config.yaml
vocab_size: 48952
norm_place: "pre"
init_std_o: 0.0
lr_head: 0.00576
doc_mask: true
MLP neurons of a small language model. Each row is named by its layer, matrix (down: output weights) and neuron, and shows model dimensions 490-553. Each number is 50 + 15 x the weight over its row's rms, rounded and kept within 0 to 99. A neuron's up and down rows have the sign that makes its largest values positive.
A block is one neuron, or neurons of one layer that tend to fire together. After each block is what it responds to, as a language model described it from the Wikipedia text at the highest values.

L4.down94:57 36 50 57 75 55 87 49 51 87 83 56 52 53 52 58 36 40 42 40 53 59 64 40 72 56 56 45 72 49 55 69 54 35 49 38 53 44 55 51 40 45 27 49 65 50 67 47 65 50 68 59 17 47 25 45 58 56 52 66 60 58 72 45
L4.down229:73 40 53 29 43 46 48 18 59 43 51 30 59 53 62 64 41 51 62 60 52 63 12 37 54 41 81 65 44 48 56 42 53 52 67 61 52 24 69 78 51 58 55 50 32 46 77 65 61 35 52 32 58 91 39 41 45 51 34 37 21 79 52 56
L4.down283:52 63 50 42 25 66 43 54 23 48 71 52 30 33 45 55 48 48 44 49 48 49 47 57 44 48 52 38 66 32 55 40 41 52 52 35 39 57 56 34 46 63 39 70 58 70 40 41 22 46 60 73 36 68 45 55 38 58 35 57 37 43 47 38
L4.down1195:63 63 72 37 49 27 61 42 36 34 42 41 39 56 62 39 54 24 40 48 40 37 28 34 54 63 51 49 30 22 80 58 31 61 61 63 31 48 34 58 69 51 29 55 40 79 95 64 74 27 34 22 40 48 45 81 57 48 46 37 38 25 72 36
Surname word pieces

L2.down82:31 35 39 56 28 76 57 62 70 49 61 33 69 19 73 73 74 36 73 51 43 52 55 48 42 36 52 34 27 50 63 36 61 53 41 51 40 27 73 38 35 64 47 57 45 41 13 48 44 50 44 52 48 60 62 47 45 43 60 45 45 56 57 39
L2.down260:63 49 64 50 72 66 44 55 57 56 51 35 58 72 44 51 51 73 49 43 53 55 64 37 16 67 63 26 53 40 45 46 57 58 66 47 74 20 60 48 47 39 70 52 50 50 55 51 61 50 47 35 54 45 61 58 44 51 60 34 61 55 50 69
L2.down388:51 45 51 35 78 82 56 52 67 52 58 67 53 59 42 55 53 45 52 42 54 80 45 55 38 18 63 54 55 38 44 78 55 90 65 42 46 37 21 60 34 18 48 46 30 14 57 71 62 53 55 58 55 71 41 61 80 48 53 56 56 31 67 44
L2.down613:60 52 30 47 49 38 58 52 59 62 44 77 44 73 76 34 22 59 28 37 53 12 44 60 35 26 60 32 50 82 57 55 64 57 35 56 63 38 38 12 80 54 73 43 41 44 43 53 68 47 71 72 42 46 54 44 37 66 58 48 39 56 65 52
L2.down691:71 54 30 04 49 81 73 41 68 41 20 74 72 75 53 69 32 52 45 43 16 56 47 45 61 45 36 44 48 72 61 43 51 61 44 45 49 20 49 68 66 85 61 59 55 54 28 82 40 70 43 49 54 79 25 52 55 57 40 57 41 31 59 53
L2.down986:46 55 32 38 43 72 52 52 54 38 36 59 62 49 02 57 70 54 51 40 51 65 64 32 69 54 40 39 30 53 61 68 37 29 82 62 67 40 67 58 56 59 66 51 40 62 26 49 45 64 20 51 62 57 32 40 41 40 44 53 84 49 47 51
L2.down1004:66 41 55 32 44 68 60 40 68 19 61 86 66 48 40 32 73 38 61 81 69 70 14 43 48 59 49 53 33 62 44 60 44 86 36 49 27 50 60 43 57 36 56 53 34 54 56 38 59 66 54 64 66 39 38 65 44 37 42 46 32 34 49 34
L2.down1010:47 57 68 80 47 69 54 54 35 60 42 53 36 56 57 77 41 67 74 56 48 49 56 32 48 41 52 59 41 59 74 35 60 34 51 73 54 47 39 40 58 57 52 67 49 60 34 43 60 44 29 82 72 51 78 69 60 72 50 64 53 54 59 55
Surname-final word pieces

L4.down77:49 51 54 36 51 61 57 54 55 84 57 26 51 55 41 35 81 82 26 58 45 44 46 44 58 41 62 35 47 28 41 61 63 31 66 67 62 61 45 59 45 39 53 56 52 38 33 50 59 54 26 53 63 61 33 40 54 36 65 64 66 45 26 66
L4.down114:43 62 56 53 49 48 54 58 53 61 54 69 26 55 52 34 38 62 56 75 44 27 41 54 49 53 54 60 47 63 62 47 45 47 34 47 13 57 34 50 65 64 59 40 56 40 37 30 56 47 29 57 41 55 60 50 68 65 56 58 74 57 46 67
L4.down450:56 40 84 21 56 65 29 53 55 85 71 70 28 66 38 66 46 08 40 58 43 52 64 34 40 49 22 36 59 40 35 45 57 35 60 65 60 66 44 56 69 38 67 65 75 48 36 44 50 85 47 53 51 53 29 65 33 32 19 34 34 27 60 46
L4.down1239:55 54 65 53 65 65 45 51 36 39 45 32 40 43 48 63 51 51 52 47 57 40 55 83 47 43 36 59 59 39 41 51 58 28 42 44 41 62 58 54 52 41 51 64 36 59 70 89 49 49 50 63 41 60 54 68 24 67 64 43 56 69 61 61
Paragraph-initial name fragments

L3.down281:71 59 32 35 51 45 46 57 54 42 60 64 62 48 58 42 71 68 32 43 65 37 56 39 49 25 35 39 71 56 59 57 57 22 47 47 37 36 67 46 60 38 70 55 31 30 50 52 60 55 54 45 60 28 66 29 50 36 48 56 69 66 72 48
L3.down1121:47 45 63 55 53 74 29 44 52 66 58 67 11 64 54 34 84 44 63 35 70 25 67 41 57 75 81 37 57 64 45 74 71 38 64 36 61 45 51 64 41 40 63 44 63 32 12 28 45 46 21 61 61 37 53 49 68 25 37 50 58 42 30 32
Word piece after initial S

L4.down151:59 65 58 55 72 60 44 28 49 31 40 66 51 48 60 54 46 64 51 79 39 56 83 55 44 49 58 55 65 48 84 88 68 43 46 44 22 30 52 22 37 35 66 68 60 13 65 29 46 51 56 48 21 32 53 57 48 76 56 62 35 68 43 45
L4.down861:50 55 62 54 73 46 64 54 59 60 46 33 62 46 64 50 76 43 36 55 39 52 54 42 35 29 47 55 54 45 60 28 16 63 34 48 49 55 36 57 62 64 55 55 55 55 68 42 62 51 48 72 44 74 27 44 51 46 67 40 74 35 68 27
L4.down1046:62 62 43 50 42 50 72 45 59 46 68 26 46 46 22 80 48 88 73 47 54 79 58 57 60 45 59 25 59 31 54 43 36 29 60 70 62 49 63 15 37 49 20 60 39 65 47 43 65 16 38 89 72 36 24 70 53 62 83 53 09 63 60 33
L4.down1242:45 51 49 27 50 61 73 78 65 58 63 46 76 62 56 39 48 71 52 45 32 44 48 53 53 43 31 65 36 39 60 47 60 22 33 57 25 41 40 45 65 64 67 52 26 45 62 53 41 46 25 53 32 25 54 50 45 76 60 53 70 43 47 49
Knowledge and ability predicates

L2.down194:51 62 85 60 68 82 76 71 79 39 45 70 53 38 19 73 74 61 64 11 67 26 61 39 31 38 58 35 49 55 33 40 68 79 58 32 57 19 57 65 82 61 58 76 47 62 54 61 55 47 70 22 30 59 43 46 38 43 54 44 67 50 58 45
L2.down274:67 60 42 59 36 44 49 45 26 44 32 46 56 23 56 42 58 30 75 20 34 37 38 14 71 78 51 58 46 48 43 56 56 39 30 22 74 54 36 62 54 12 36 61 43 60 70 45 40 77 58 54 34 56 51 55 54 29 51 46 57 73 42 66
L2.down443:47 47 86 40 77 74 48 60 50 47 57 55 51 27 69 48 73 32 69 63 40 38 66 43 30 29 48 24 49 58 64 33 60 72 69 55 41 35 37 19 42 50 63 77 57 60 63 19 48 66 31 67 34 58 54 57 47 80 27 65 79 45 30 62
L2.down532:53 59 70 16 60 41 64 68 80 44 69 56 36 34 25 54 56 46 39 54 69 54 39 57 23 41 63 52 56 59 46 56 55 80 54 63 20 45 59 61 63 55 39 33 70 12 26 67 63 34 39 81 57 39 80 61 58 53 39 26 41 47 20 57
L2.down750:39 85 46 37 67 68 47 38 46 36 48 44 11 72 33 31 30 59 68 58 47 50 49 38 53 21 50 46 47 51 40 14 63 45 51 34 42 34 44 55 53 63 57 52 71 46 76 41 59 67 83 36 45 51 31 54 32 81 56 61 56 32 42 29
L2.down814:70 39 84 44 41 56 77 47 36 37 71 63 51 47 41 61 79 88 36 60 53 27 34 50 59 19 33 59 41 49 51 55 73 57 46 35 35 81 49 34 67 39 45 53 52 54 63 36 44 59 45 34 56 39 47 41 46 42 33 62 55 64 55 48
L2.down834:35 63 55 53 23 61 72 45 64 47 44 79 41 45 39 56 38 38 44 54 62 42 68 82 41 60 50 51 97 69 58 37 52 43 32 45 42 67 64 36 63 47 30 64 57 09 62 48 23 44 97 45 40 49 67 42 56 68 64 47 47 53 46 55
L2.down1255:48 45 67 78 30 48 51 67 31 57 33 53 50 24 53 27 69 57 57 57 31 46 39 53 52 38 48 24 65 53 56 45 55 28 47 49 54 21 42 32 43 34 44 44 55 51 71 36 39 49 48 09 33 44 66 61 64 63 39 22 65 71 59 40
Word-initial fragment tokens

L2.down445:35 62 25 43 61 54 44 75 38 70 42 72 84 50 18 33 35 43 18 25 50 44 11 44 68 63 62 42 42 37 41 31 33 33 85 27 57 63 45 42 61 36 25 70 61 69 44 20 55 28 31 71 39 15 46 80 77 45 43 49 52 44 59 77
L2.down496:27 43 49 33 38 73 45 41 62 49 52 75 56 40 26 42 31 60 61 46 60 13 48 45 47 39 40 71 56 52 49 63 52 45 87 48 27 44 28 19 49 46 53 34 36 29 65 40 50 67 60 74 36 54 54 49 26 60 58 37 30 63 64 56
L2.down516:27 69 63 33 42 45 71 36 36 43 39 48 56 60 49 62 46 42 40 52 64 40 37 50 62 86 44 59 54 41 17 72 44 30 53 65 25 33 53 46 77 51 47 44 26 40 66 34 47 68 30 86 57 44 54 56 30 45 47 33 44 49 44 50
L2.down529:55 44 39 35 38 53 48 45 80 56 57 80 31 59 40 66 48 50 23 36 58 52 51 39 56 62 41 32 14 57 52 51 34 33 44 26 59 40 60 66 45 48 53 39 63 69 53 44 66 41 39 44 31 44 65 51 40 42 53 58 45 61 54 24
L2.down647:84 55 48 81 42 51 57 41 82 63 40 61 71 44 73 24 61 63 61 66 44 56 40 57 53 67 50 61 53 45 79 62 55 47 41 86 45 53 48 26 38 66 45 51 34 34 62 67 59 53 45 36 37 64 26 48 49 54 59 52 46 74 35 62
L2.down822:30 23 74 43 74 67 51 29 29 57 49 78 76 69 63 48 41 62 41 56 42 33 29 54 61 29 64 41 71 25 44 50 48 53 60 34 23 43 42 45 75 59 60 60 40 64 39 25 27 66 50 80 00 62 70 59 41 63 70 45 51 46 45 44
L2.down1076:52 53 77 47 59 62 33 61 54 59 54 59 62 35 64 72 35 44 51 56 63 53 52 50 51 31 27 49 57 46 44 88 46 21 13 55 39 51 66 19 63 47 49 62 60 59 44 58 45 70 56 66 30 63 19 35 45 60 67 47 57 60 68 31
L2.down1118:37 60 86 21 56 36 91 34 73 70 75 38 62 54 39 64 66 34 67 68 65 44 45 39 77 71 39 27 76 50 48 59 42 29 48 59 43 53 34 49 60 60 70 55 31 21 65 45 60 61 47 41 78 70 66 13 48 59 38 09 49 54 57 39
Reporting and attribution verbs

L3.down535:44 50 69 32 37 49 36 46 85 29 56 60 77 50 58 33 52 52 66 36 34 55 48 44 30 49 62 14 64 59 55 74 23 33 72 43 41 29 46 38 73 64 47 33 67 34 62 62 87 53 65 50 54 36 67 36 37 28 65 55 31 44 28 63
L3.down916:71 57 62 47 55 76 80 58 42 43 45 63 35 35 71 23 23 41 59 44 52 56 67 43 57 64 36 64 62 25 40 78 29 12 37 45 18 32 36 25 39 57 42 31 45 38 99 54 32 60 38 50 27 61 66 82 50 70 58 55 46 50 59 58
Verbs introducing opinions